{"n_layer": 11, "d_model": 320, "n_head": 5, "n_kv_head": 1, "head_dim": 64, "d_mlp": 832, "vocab_size": 3811, "activation": "swiglu", "norm": "rmsnorm", "norm_place": "pre", "norm_eps": 1e-05, "positions": "rope", "rope_base": 5450.0, "rope_fraction": 1.0, "qk_norm": true, "attn_scale": 0.145, "bias": "qkv", "tie_embeddings": true, "parallel_block": true, "init": "normal", "init_std_qkv": 0.028, "init_std_o": 0.00597, "init_std_up": 0.028, "init_std_down": 0.0037, "optimizer": "adamw", "lr": 0.00167, "lr_mult_up": 0.818, "beta1": 0.9, "beta2": 0.99, "lr_head": 0.0077, "warmup_steps": 339, "schedule": "wsd", "decay_fraction": 0.665, "decay_shape": "linear", "final_lr_fraction": 0.0, "batch_tokens": 65536, "seq_len": 1024, "doc_mask": true, "train_tokens": 702700000, "steps": 10723, "dataset": "wikipedia_en"}
MLP neurons of a small language model. Each row is named by its layer, matrix (gate and up: input weights) and neuron, and shows model dimensions 160-319. Each number is 500 + 25 x the weight over its row's rms, rounded and kept within 0 to 999. Numbers have three digits each. A neuron's up and down rows have the sign that makes its largest values positive.
A block is one neuron, or neurons of one layer that tend to fire together. After each block is what it responds to, as a language model described it from the Wikipedia text at the highest values.

L2.gate209:495504536528525501469512463521496522493509489486483503525509492511497468514517470548480467510518489519459437492520480491513484510515486516469521495504489519471521537466473530513492505517533507506487478514478482447522479509509494491479506512516497493494460488472493510527501472513502498518521486502513514480508559494497453512518496498466475507491445462528536538467501464489503500496505511495458510456454530509539475483478510522522495502492478503500474514505501475484521549541515528
L2.up209:492494541544490517487528502478497460482504501484478477482535470492480493497526502506470476488527494464568478527531480529512463478532558517457540505500479477493478455489494540478521491464521509485495545511501479479507490468506513537515486524497505552527485477511491517525480483509514500507484509500520473536513546489523497494505460525470496534485507484506525557504491529516551496518532482506537468489516519478496500523543462518463509484508481529499488529505517516503499528505456492
L2.gate274:495496488482529552470513505524460486494470502476503484498501498476500548455459459536499473440504415456507501494483525523542497510503497521484508517501490529500506522495531548454469488498519520505494491527484495540485517505485485522506471510504534494485486487507507447522514514476515471505502454493530537456476500486467460484503522489524478481530530514526499513510480483484498507502501474492474449521485476491530545464500495479461481493517495429473485493497508509517464516513458500
L2.up274:472485485474501492497439520478526519513500508507528523508534460507471549567501496472466543506501555516516453541506487510521518505455487515494454527477511514483506520503514528507487503479464509495462486496448516481515529565507529512472509497533447516490487471487548520527462464494544468516455515470475499508492492517479491478499510496485483481503512538536505501494529494525524478492483441491469508459471499507479517500539451514533552539471452493501502500518515518503470512505553515
L2.gate300:532514504490530474463481490491481518484473452481520505521464450470467539486506492480472524498496548502471512475481502509539512529525523472538525475502498514496489470442550486486436441503495486507532516489528508475504528507516501476519509490482481487496459518496502488469509473509526477489470481504542528523492526470514530507485502498469479488513521510544521479534500496485530518520551489460515460495493545469536502457527511491520495488472500545474500501491522504500535471524452482
L2.up300:496483482487536525495487501536535488500488495535509488506507532520478538501463489479490463526511457502507506505527505501486513461493486501484505518502481481505516486464485480515485449487474485497483523462474473522513479493531516528495501484523479525482547486504488469443512497514513499531494525504522509530505529477480468466486527486470452480475468451497560500527454517489494491467566515480502508475484524536521562500473482506473483492504466478484485541489519577489533513493529508
L2.gate392:475531514515523506520488467498468508568527495468522503479470467517471526498469510498460497466513488494526529502470533460511455484478476544481524478493496459479496506436537524504498515513454488479464527485511507502523496467502474485505492482494522474497528495495496516528535493484520505545486493505509540487487445504509476489511456507577485498486498547475492535493518480523487532529481485514495499503502489544525507499541474487505521479468480498470533512527545477511462497516497519
L2.up392:536529486485542508492501513501495454502487545484531481460547501480508500468500537507520476494555499473508487537506506487517510506506506502494539496506518447504528524471521498527502525515498500555492519475462541495509493513507474488490543470485503484506487468481525520459543428507519517573492517476488493497523508528483508469523460484489463498541529555448535498463500529510491467488524498461489536494466497512521520569491483469540468469515522525485520475489472533481490499542523532
L2.gate452:492484502496482531508488471524504504543508445504504516526494467484518473444496499481498523433505499501498500478467485502483483487494496500503491517508488502476480470502503559531489486526490502534511500470517504469475505517511510514520492509549504447509495507522500512545488502527480496467511499499494545474501534501520511519481543467483446495481482460541532476509523441472512541530485473475455531485433467475508531492514482512481506523536467538460498468491499502469475525510446516
L2.up452:489533490504486499528495523483523497470543469514508503528495503517513509540503489484464535500528541471536520498510493520491516512516450516520490477482487455549465545494513507455491464504477497468479440556533488461436540457518521508487519472505488491463502496488517538506468491484480509520502502484540515523493499509513467534536507515461524523526506492489521495510513532518557494448460484548491482498472491525536551479530536521517500480490473547527519527534510495481510502473469511
L2.gate693:503490473510509512501512493500570465515519492500545478515445443523507555461553502541476486468532493456500501509480491510507482496538475498456490498522507515503508466558518505480526516549519551494476534473488469506508490564512514530491522503490510502476506482548494498470478512514492477528503485535482461482534491493520504505519503517511509478514500472527472528493512470538529488513473507437503508477477472488485512475508533534485515474498483506482521481521484516475491549531501501
L2.up693:498493480499501495517483453531480514548513519478536482459516509527543512533530474494495522535444500497498455518490504500488466494508531534481511532473471495478511534481470470479512500486477483470488493483497463514473559485521499519502518465525498488498541475518519555463532535496459493502439485459517518489490493433514512512476452539525478509542522466497508548484517501490544494492481525515511484488472509475478480474516500492471490495535499485536476492511466501528523485528556501
L2.gate765:521531515474487501494523499498492463557497535468531536483476471517516512525501498544491495506514490544488526495509487470519491518468520558494498529492489481492507512476525519475488526509491499563498508573544538535562560484522455502515546543524519524500461504503507488505493501506469420535460481453515543483470515466498490509506494533539493511501529499503456533496466488480536486480507465474516522518518526475511471498498511470472516495495461498522471517488509508480476499528535501
L2.up765:485520481457469496524547507501522502518509518472492495498424504484475503489494488558509488527514493546482454493526498466514498522459507493459515477520486502504520512445518518473455503470518505528487540454492505491522525511516510503539511480504494500491537503487502511467529511505512455563460525494507531491514501504484490557498500525469479489488467493528513494490511517484477476490511519515492522449521542490506460567503498502482507495474485485448523433486466482495483481511499470
L2.gate787:435523486518510535521450489550533473513487499510545503518454459501505516490471495505512481478491536514492505507433495529506499495491475492496478507487509489507504491511523535487516563528534530495512456461496491521515517560487504533539476510490489501486521496500477522497494512539477508498482537492477485482490470492467471541520485557510466511491526506492481537470501472517502476475519510503493484473484543495455530522510528501514524508488481490481493489518492511520499504503538550
L2.up787:496548470521573521500522528512532536500512470452557509470437514534509499498507442540496493485503429476470516530485487500520475503505488545494484465501475536526521503447501534496509491518506492482533552501498497487527501502535523465528505530470495505487470481508499492473504461529508501484497487523475522469498500494494488447515503549500481505518548500484506506480508568487523513499477526501522511490500529489466502463496481503462507519501484473465531494492521529440498520536485471
Description: Short word-internal pieces, mostly "ig", after a word's first letters, as in immigrated, migrated, Digby, Périgueux, navigates; also ay, eg, ach.

L2.gate70:559486474490497465518494464482491508506514534515503489520506541490534476487504456535517505483518523497528488411540497551486489505499476505490482476523491534465541493528511515518470531535534496483507471519491489485490478478482490483501522487468555468555478506518476426531498477511489520497488542507505519524545499474522510539492478504476487478520537493480504518510484481491477509487493495499506492487507513465532540522489545513469483511508495517517449506533518482533493510512501516
L2.up70:483508533483484459488486498504537511505477498466468467536511485525489499486456508475518490490454425454506500507460496497475491487520515476503503491517488442492486543506455472525515465535485503505479485492457484546452505474490512514501544451462516516495523504511485486508488512512467487507483481471486547511469492496483476531464514489448463506507545487516471511483462465483486534553505493510491506498520520516490511495477503526490488511487521463505524460461534471474544501487505505
L2.gate162:465510499474480488481492453525496521513479463500503510519425496494502504543477500509492547553485517512531508498515470494482518527505502466534473459520479527465505475475486489480525504517460500527475477544482521470462509536502488518528442513455514560501517506465531497507475519496508499508509482537531538503525452543477503474517499518496481470517505499516496479521489469503512497547504489528502521485510531467504520506477517503509528453455474490518453524495498507519506464486486524
L2.up162:505514494528494460512488460523467489470484477480471487478529473476502495540538518507512514483514511542532485460521487526510527546492535506518527511502530477497489452500543510485496542445507495511505488516510527556470451502495521470474511532523475535529536480487511509530486499518494500493511524500481496494470526520481483491505506452458488551473502495505516499512510497484510498511526481523540515509511520462523486519526467498458504439524526490516476501535508500506487517508500511
L2.gate182:477456505522467535522539517461515513507457503448509457501466482478499481502488532473549492502499462517530499556486490502454497533472497500500512495507520501440448506497478486513492484518481497529529497541506524499518469481478522470501540498549501508511519505492482506517456458526556504490550493489492497490465486517493521515522521504487516520485526512494533498468481516473511517496533550516463500524528523454493553496507496491487449504562504463521489496503513514506540523518480447
L2.up182:488519522534455514527497470514449483506498460503442520490442516473477502535513473510484503535486509506499481469562482517481546506491496485478484511518477488517472483510492484527510479509466453502527522510487481481466526541485477433549490531497501565523478512463518522521550514483515514535562506424526504511500462470515506518512515480495460494471541503506514497523481517485501547553539482507515505530522547473497563495485504487477466490469478482503494511521478512558461486558512540
L2.gate370:466504456513494504497533539526516478479546498544486474505490479456502496490481513484530482515460469491506507515534494528531503535456518491496491499568494506472546509533484500483472493490489494493496523509496469442495478491550480449503516439458532501514461498527490465490495514504532525493538473467524515511504520490493479465481535490512493486494486499488477535516496500463516499472564518481505469515539488493480524529470463493459506450503488505513462512486479532467471541506473528
L2.up370:488527533531467517530488441506487473478485490485485524529517497537540496504493492519502436521470472464490528507480512500525496532504512517542474485535473456478501528566529473491490462541474468511538490501484491526433467506489501474503480491504511531480530509471475483516510483539494542473500491486482492521463460492529512453522505472509472512503514491472494500511486480521538493528517513549517484512496484499506484529516516512502511483540494484535523466510459541516530531544456476
L2.gate455:528495481464464498478458472456457466524535506547467447519474493495488516515458504492530475525493437539541522467493497513447500500495530515510516518507519498499518472499529510521520460480496495500479505550483488471500487496528473464478477497487557492497468513478525521508483509482515468504451508523532488488497510505493489507513545481509537454516539491487504462542448492466488544527545458528484480536497473510487472478473523489507462515481467474507523506525523570503492524536541513
L2.up455:517493444493458523482497493510457448497478485500502489548489469461540530486513494471481481531531490518491495546478555525457488507513522449523485504523457516516482491492466522510494463515483508512520519477461541486500498496562501498521485484476528468492509498460519476458485441505538525462480475475558493512522503521465496500498479486473526524469503496485489491475530518486538476498540528516471465474546499462477479542456464521506503487511473461466481577504465521503504526542496477
L2.gate601:533504535510513484519539551498462534507490517537451511474493524498493495492465526530528503533481536478495528508510499474528536504528504493527507534490507514447482550488499488509478473506511483538453502539504539503482490459548463502479477495483517471560561545511511459535458500485519511458483522458496524480489489516499498482468524475463507477515544552469500496498470509482483494513535483478508486489510533525467478452513479526507478504498483495491481491514550468477506533499509454
L2.up601:490522474547451492498458502505500478523488472509488511508488535517485573517471546482511461508474494469537486510511526483508478554474495478496488505449531487485516511430497506501536504503466485502516474500524496516489515522517532521463495501527525484537534510506482442478520499496493464497446480482477469457489479498520484517494466533565514507482468563502511511498472491493491483503512471480513464535457497497495492490485472491526486497444498458461486531506473542515524528525513490
L2.gate728:471521493499478528458497513535485527508471453520449450496458508526524523508533516507527515505505479513497530518490502534510446478528500494431505468498514499516485530499484528461474492492492513488494506484481486493537530483465513513512471538515505520489494480470491482575499462466502512457514506480527483506488515511508473519473501535485474518491533530515473482525502520523486469525551514520504435483509512516465480488519464502513523479520486465512541563492485492535550504502499480
L2.up728:493485506494516538472512495484505501499518533496462504523472495467516531542482542491513517516496506465524557492486487501495487459487516440488523510470505536481485494473469498457489484509496454507508514516523492502524506501510456498486449470490523487494511495535478493514501547509495496465512505485503488500510488493493517529531515525540479535481505484498545467490522483464503515433558494510509468527542525481482482511494492492504526490493478469484486528493441500515496543541525502
L2.gate764:519507460530495484496500536537538479505472521500490474507460505471504529510491463499513485518520489503522521504480493496506462534513490500519502524488510506461425446487503524538519515525498501497505524502536514504485532465491473493481537519471463468513515533481508447558480470511517504482486513503515500477510496508467479504498486502465513497503499494491496489504523501474520523507531537508492487560494467452505532484493478515466508468545519488499456481463494506461489503515489506
L2.up764:481498522450476493475504513480459463500486496521488468479485500516492512496463537507528489521508527492496521453542473500489446520526521460506521448530524499495515488454466493499474477477513478511474469518473467482521476521554495492487500528498507514540505479484522490506497463492516510467501527545511492549508491511520487503483537494511453473516478465531470438492498483498497523536447539500468489488551527494486453561462466489506471490504510508528491448520516463560510498475491490
Description: Capital single-letter tokens A, I or As at a word's start, usually the first piece of a split name (Iraqi, Avenue, Asia), also the pronoun I or sentence-initial article A.

L7.gate94:535472514504533484526525524445523510464519487546498517508508520512485486466467523480489521471498523541502464530499532543501539497478496516495563505485533481456497521469521528428465482504489532532514540505417510480501466507483511521482511533505497441475478517491511479493439510483546517540458467520505482502476541510514499481490541500485535494540471516529479464502512504511445483510535513522486518484475444508503535485493513474505458550484476506446542505526519541498492441515432524
L7.up94:465460450462505519532481511481495534474506503500536564509516537479483458488534512492486475503512480498536496517503491486491480476449495553470494521468542511509489533514520482503552519529490499472566513501513478489525478530510504507505492451503512513484461509498534492504509503533471495490474526536515480464529519515484522510500492480488485498464492452496470498523482510485484468507512469481516511510533526486526474506496554489441453514525513480499451488507491495472512490508464485
L7.gate205:530494484475530517473537508525510468502510513500521466461521503518498524461474521500485459484507528502504495498511492523503456488489502524501524477497526519467464484492503507480472496477497471529500541512531459530510462541474428520510495470511489511513491533530525504533497498505510472462504526506506487510519530465485459501507513503475513519514448494473501500529483546505511482540506538500504547493499506453496458534523495501504512498505511511501536553464503522472494485508495462
L7.up205:509477496538476534485455486462502499505525475539535448506499499507528489503488426480510494508458528485514489502462486499480466533492471487507532483497496597513530470508481507505536507528454509481488472503529506486460467492523508530473526539498557493461542477513513500534478473503496504488532522489505499471492509471548477439466501485497476506488483508528447442528509525504527465490514477503526514513497517508522511484544486502520491490508527517514485501500492466493527525478511484
L7.gate361:491523480487486516507481512490457488450487486537502524506486520539511541457494477466495481520480537489469533526509516529476519519477496524472505490490467482497511500479474515511490499483487510473481495466496465511488540500460514499528489514516485431534514520501479482512552460515532547515489518471472560498489512537558537490503509526522500501529543488514496488496541472494468515498506502503488492518459522474530448499520483483466441540501533508514490523484512501519536489502481467
L7.up361:524512510464491515507485501542498559478479531531493495501480498514488504509504527488531448482497495507468466497516475503507453488486488544529521497435491491489491532469501501492454458521530482493509482512505504503472491509507484518474492542495489470541518548534487515513498533499519521480444477496497501475507528531507491493504469485523514502469508510507529523521523523472497515472518504469530518466494500505514500527503515508498510525486503532544476562487497512532531489485511537
L7.gate411:489478493490507479491491490490493517482505495486523495459469504499467488470501494541506492484523494513506487469490476530502488503466534529511539467494497559514495515467505496461464500457489459511461514513531488489483475495504497480496505510455502511517435519491520512487506500497495476505530538529531448507466479503501449532526523532531522495473516446483478537490507520503483444508484512490478476529494543498525520478471556502483468489527527501520470495500535521496510484496478481
L7.up411:502537503505516515509491528485464507514488498514444539486519523515474501457478464512505518501486495480504474504490534453486521462521493540498532492465470471481510494542536532534465533502521527508512544512543487502519507487486524527471481507503452464507488561530541521479463493461535476516504473527503479496479466519474485486514496537518436551490503524491474536497520483550441472435489508516496478495523476514481482482467485467481496507516510500506512452500499489474546512478489490
L7.gate412:503499487485507494495504508461519521492489512496513513486499514492485522508484472517510480488464483524501474516502491493521487544484534541505567486507512522481487539461518505490450524531509493490500516498509494493521464498500487490457479525522481460497455494488562501524494514491479481517471504535518521475472467471508502476505471451538545499528514567531493460506496487496524449553534493491480497532490466522526475440478506461493490494515496493457547531505482517512543479453527515
L7.up412:494468496501502494471542488459489480448519500519515488505483541480475555492512480478467524485503489480542460502523483483503458461484455548507499531503522487483460486487502505490444484494513530496494512526537466513500475493488522481529503500523469480488476540519528478469476473485514486466494560456470491497490523503480527507480523490501476475504480506555488522507513520513460508508476487466557541489489451484506525486464504491507487553450491506516506527521486446467512432492482517
L7.gate491:509497515478515480493501493517486541457487516497461502500496459475462486490515530493498499481486494517484481525498499466526440478509486534498579492503491531500551480500500552496449536510513561475503487510505481499541493494510485529522535478485493447476511518509501547542497522540520490502530515508522503474504542528508525473523502531522549504527506522483519500544489468487486521532507541535510465441455496510475506499502537460501454524500531495519494520499459487447496490507441484
L7.up491:500474504504522517453512502498496512480528543528437533463510569475482487484503523542510540502487513496513502560481565470519478507480494496453520509503505506459467517526479517537504543482489475508492489494496485490456485486530516511514478516503508524472472537527451493486493476487475522472501506498500523495524525423484459492486511503528464535527503452518473514481484506463481458491458497557512499471483530486516464497528494495530522485488506499481477493490491510486508504507496512
L7.gate572:492499459557510494492504513535526485485486490514448517469504490524535529494498497471496517488530515527524480501457496524519494498557478506498502506492495514501477511482500546532504550492451479480496494495513475467501475483452517494498488520485463482454496533506528531546526541502455494496492478496526500488483518550492470519524483469499530500511473497453520459472515500500521449485465513470423494514440514540519491516507519498452498527504552487478457448529496499482466494511505463
L7.up572:475485493506524518477508520519545488483530492516469470483488520522520577516547498493517472484487498521516477537491521532461496527522508513480527506455483527485501514460487466492545451525507520534520505465479505514500429505473487449482481557466549471526476504505521520530491515497522498533492507488462495544490501533520495521509457488544508467491513506511534514506502534507516486487525525461532470534481434505509492485515494504517479536492480492509507477521505487455477522485549476
L7.gate653:535447476509511499496540488492535524500455518542487519473449481483492543448536513496499524477483487505537500503532459488499499516505494499457518504470502534480497474525513488494485482479500523523476471483526444498505498501515501494462497547549454503519438527457508466496509478493495522494478558494520465491502471483471489510512464544479515499480480492506521486513463504501449479525543518490525468487495472443497534487490492506528456496487495495496456516451504493531516487524535550
L7.up653:496454466513517486492496476530477492516530518495510570492458525447467532508522484453492459479545510548489534498508526496495524464485480498506538474515506501508477467458523532535502507517471493493500501493510464467510485523483464503456484515488467506482520481536494482540520495516540506537485520496460511497476481523571479453506526454490539481536501477457525499507485516492501483507543476497448511508524493470499517519535493470509494447550553508487486500494506491502497506476529466
Description: Mainly "as" after served, joined or worked, plus "became" and "heir", just before a job or title in biographies; weaker on table headers like Season or Preceded.

L5.gate439:523506491528515498485509503471463499474462505482504517481483491474488520477503505477502464494511539498497491553458474538483458484476489524496531536504529551444470491517513532517474553453471515491509485473513493515493483503491484513466482488499531486512440491510532477534505514470518430477494523529501504478510488495493499512487509464490521503478466473477519479541498450512515509473505523471530502525497470520458506450420539516511476533502525488542524544489519460508498500500466463
L5.up439:501436514509533476491463527481492544469507481514486499526486524477501527480494529481497483472482515510490507513481518496467519519497529492487566457468551550476492471475531489497473546535475478521472494480488513514517469531522482505460498537545513500458449519485506452524503490506507513493512544533532483457477490507498506495515523507501494502506516502482507497458454514513464493502496522506518488479493503515513487485499504492498457476488490523483484506426499536512493530513495469
Description: Words right before a role, rank or title fills in, such as as, became, appointed, named, former, and prefixes like Vice, Deputy, Associate.

L7.gate45:453497519470543511456499446504550526499498514480545539513509489480492460480507507476519526482508485520528508510522513475493523524494532476493496501489512497503476510508488482486572492478493561472460481500549482500512476562499481502512550529515453480454513508524526516490474472482482471489479471539562524491501495533492505515487493493497557474491497470505488507463464500480525550464484513453483457499532488511536484492505515494497460474532462475468496525467538484503468519518525467
L7.up45:469490479483537497469529482484547506491499502426468522517515449497494501500515500502450526497494491532493500510479487473472466493487530486496527512481512467499524496456486499499528490500484463413513496496479509469546498492464563518457495521480471508513549515520530489493473479520476519482497527485503497514491530531526454485513525491486496554538483490539494512454507519529533495514497492487485553483529501533506523481517548497504487507443474541477484500461483518461468427512500499
L7.gate92:475543461491542520495543490504464509512530528467479461488512528460507532492515498527476489498478495548510525462460480524509516510486524437541539490491524500509499495514500505463471533490464537521491514504498488548518486494487513481510529530500543451500492458491481500483474456518469536477469543464557545479508503524495505497511506510496531487482577490492530473510463506551474487533502523484532470476490505529558532471468537445489434502504555530503484490487497502508497510501531523
L7.up92:490555481511487520462520545514510516469547468505452535503508515487508494498517511527473470473487502510549489537530518491522492539497513467553525503509519502486506476463533513489495505521485494521463482504529519498535547511469525472454500460516507484532509509506470534465531456485441569486492491543510518472493500482484467499481499453498500515475501445494486513508502530517535484469510491508504484512456523510505507495477507526518509479527525507507521506467541495532551499506508515
L7.gate305:483490524498491494515499483522501521496509499515524495508509520461472534514583473472507521472491500548521497445531514469532501491507553513513539536491467493450491489454526522465473479540464510458494482500501511525507513523512491471530524490488465439503447505530509544528483556514473479500438501497524500504469529501484496508517534429475454512480540496522518529489544522503520465515539487468497455459504499544517487522498512468478486507513490496490517532508466489491486463510498484
L7.up305:494499521521529480504461480510463495494509495470508488541505491505474517523488465497497491489516547490522560494533457503475490497485474535512522538525526500529486440449544514463533510514498545468458481509493471506424462485492500501485526482503475521498524537474486486439477510478433501458501503495515510508516509525539529462517513516502494503535513519484497501475506558507498515499499491481479481499511485521475491493532492493551509464511505484468510487484470502475527459516463520
L7.gate392:526526523484488548508491518498489469521470490462474476490523512522533488496524554477484579518477532477482501485534462530509523511518481519487474507479503502485498496484502481486506457507509488508522497494543497509520473505473468541441476503538509483496485487526485479462497460485512496448451503505443519493497520501482483453480506484501510494499491485526470502490445482515504526489502530499517483443587525488490527489490535504480496479467459518467509570478512482507475510511537512
L7.up392:501496496457493433521525500506441443536487478457471461500541484520509488488465469525465519494452505504524498497471524504487470524455501475490473500491484488503548483524509527463514503536493492487477477508524511493525491488458508475481492496487492489473474536498498528498527484497539526519467501482504507471507504494498518464492529521533530478542473539482488510509495527544508505453470507487483469486522498473498486449439515497501491487480504515533499501523474462473557474506472485
L7.gate553:479514526482482512459442522557451480470452502546469474522517487483510502492516500473490501491502503533541533486497557543497453503494489507508529494448496498507501522485514525466500498516539535446534495511495482540503493529492496528524495514475507478474531540496504513495487521479531482541466508534540450503485521537501548543523512511469467539519480516523512528500513480487491493483535480516460544484513482511518470526504489489505497518503545528484521503476452533480468492485522522
L7.up553:470498555490544486475511522507528498501510482517515523488507489505483500541478464511523510490480475478511521479555496474507527499489496508512528457489528460513481522473491528512466490475514450485486494488507509507532524495529489533536494478490491517506488491460492503503510491491452516517503498513532541476471489493493550473502514513479480485477509472527479482498478483480469500513498452490448504476491459491491560520439537500507431516525452546518491514494505465517482484507467518
L7.gate569:464545509493505530496502497503515531492507485449483482476516467500503505504526524533431507495518482552510575515502495478533520481497548507483494463473513492495533545476495505470472520496529506486525489545486517520494507481520465513518523543513517480471509512488523542511502493511484504564532505519526502507484515517502537476510521541551469496514528453529486495508472483508487527488518484490476518502471481480497510524492498448489504537491503471536533477471522484494489536494492523
L7.up569:438519491466500521494471504522522541445499481475547534501507487478577515487480453482492534507484508532504504504480498507506521459473502455524485466533472477510515499472476493457477486499488536414513499485577475501513455503502484510489501462468472530443499482499546522534514508491522508489517498521514486472523476487525476484500468493487502480510518475512502477487511475492545517504483443480457527508493500485552566522488495486494512521493504500486538516520511537531530493486538476
L7.gate621:468505506521525497491542513527505473513527461484467505526493470545506520506553497507527546495467524493477491486500493499526538527481513474488511485511518481492541488493498534485480511446483470554507521533503531533480535547518525506532476506503492468514521494510528505537523483490543490462473492537467506514474445496532493471518536482506517471509487495524517475486483501553497508475524490475462496478530540523490493499517460478516510551520532498480525512503488559483504535494505468
L7.up621:469518477499608516503502501478514481477514487499495547529520528462520478499502477490487502493508526521540441483537492482493452511491528520507513490466490511471467473477510479478509500471480475500469495431468524536525523527538542480496496468505524583454476497523496495472446509505516492542498497530522503493463501545487484450489580466523525456512521505496514485506528488520489520482487471545513441497488480471518491487522505511507502538502528474517550510504512496468535475484521475
L7.gate802:478503447484499495515526498490520471509502550490522487467521500535501525527468499502536512501471510480532481520490506480528473486482542474493507556488505511501484479481473542439503465454489514472533485536516491518503524513471522496502494494482490490517555509551532512477525479517506492526512533460545438501454539460525507452497516507515476497520523484467511488501577483532549458492533505523467515472489493507542458471481500516477492511488475496513546496486453462505558495560492500
L7.up802:491506432494492530453487541504527498474519489513506517485494462476486519496564471484478494518502515524479468491490499518516463478504491512543488492538481518440498485475530531467514528536482527488472480534493483436499544514471487512507482498445509480507482533511483538498481507462504494492443484538502545513538524505544517456479544454511507475512485504516509541468486468495506529489467485486496482488494508478518495455500482501521517472457544490555501510484535517506491513503502472
Description: Word-piece tokens inside longer words split into several pieces, especially "im" in immigrated, image, immediately and "ess" in necessary, also ety(mology), anal(ys)is.

L5.gate128:507491499510499501435486487490525531468508552497526463491473480461507538495497473465464478497510534478465504514504475507498486531500500482497531519504536517483535514459504491461456450485490513450502486509517462500491520524462506522503451483481537474463517433489551518507517458496493482524463526488506501486503468510491512457505487531552505481510538528484493527488539477532506485556486530476521473481509467484555448464483510490479506443462533479490483489464462521520520504522507502
L5.up128:486449508454524502505520504489516516490502490487455487516544536493513497514505521544457528517508521503456522499511480518474503542468490418522487486520505501513514504498500455486484453508467486451488460520529497493472483498486494493483467549475532499476493499561483544498478502521508545561481493510527517519539490479494492477508529449542498491479514498491468459516469542434495498499519481484496508526544545498546498501481517482498475459494474524471467506453531501523496517480536494
Description: Opening word-piece of a word split into several tokens, mostly " im" (im-mediately, im-age, im-press) and " ex" (ex-cavation, Ex-ecutive), plus mid-word pieces like Bot-an-ical and Sup-re-me.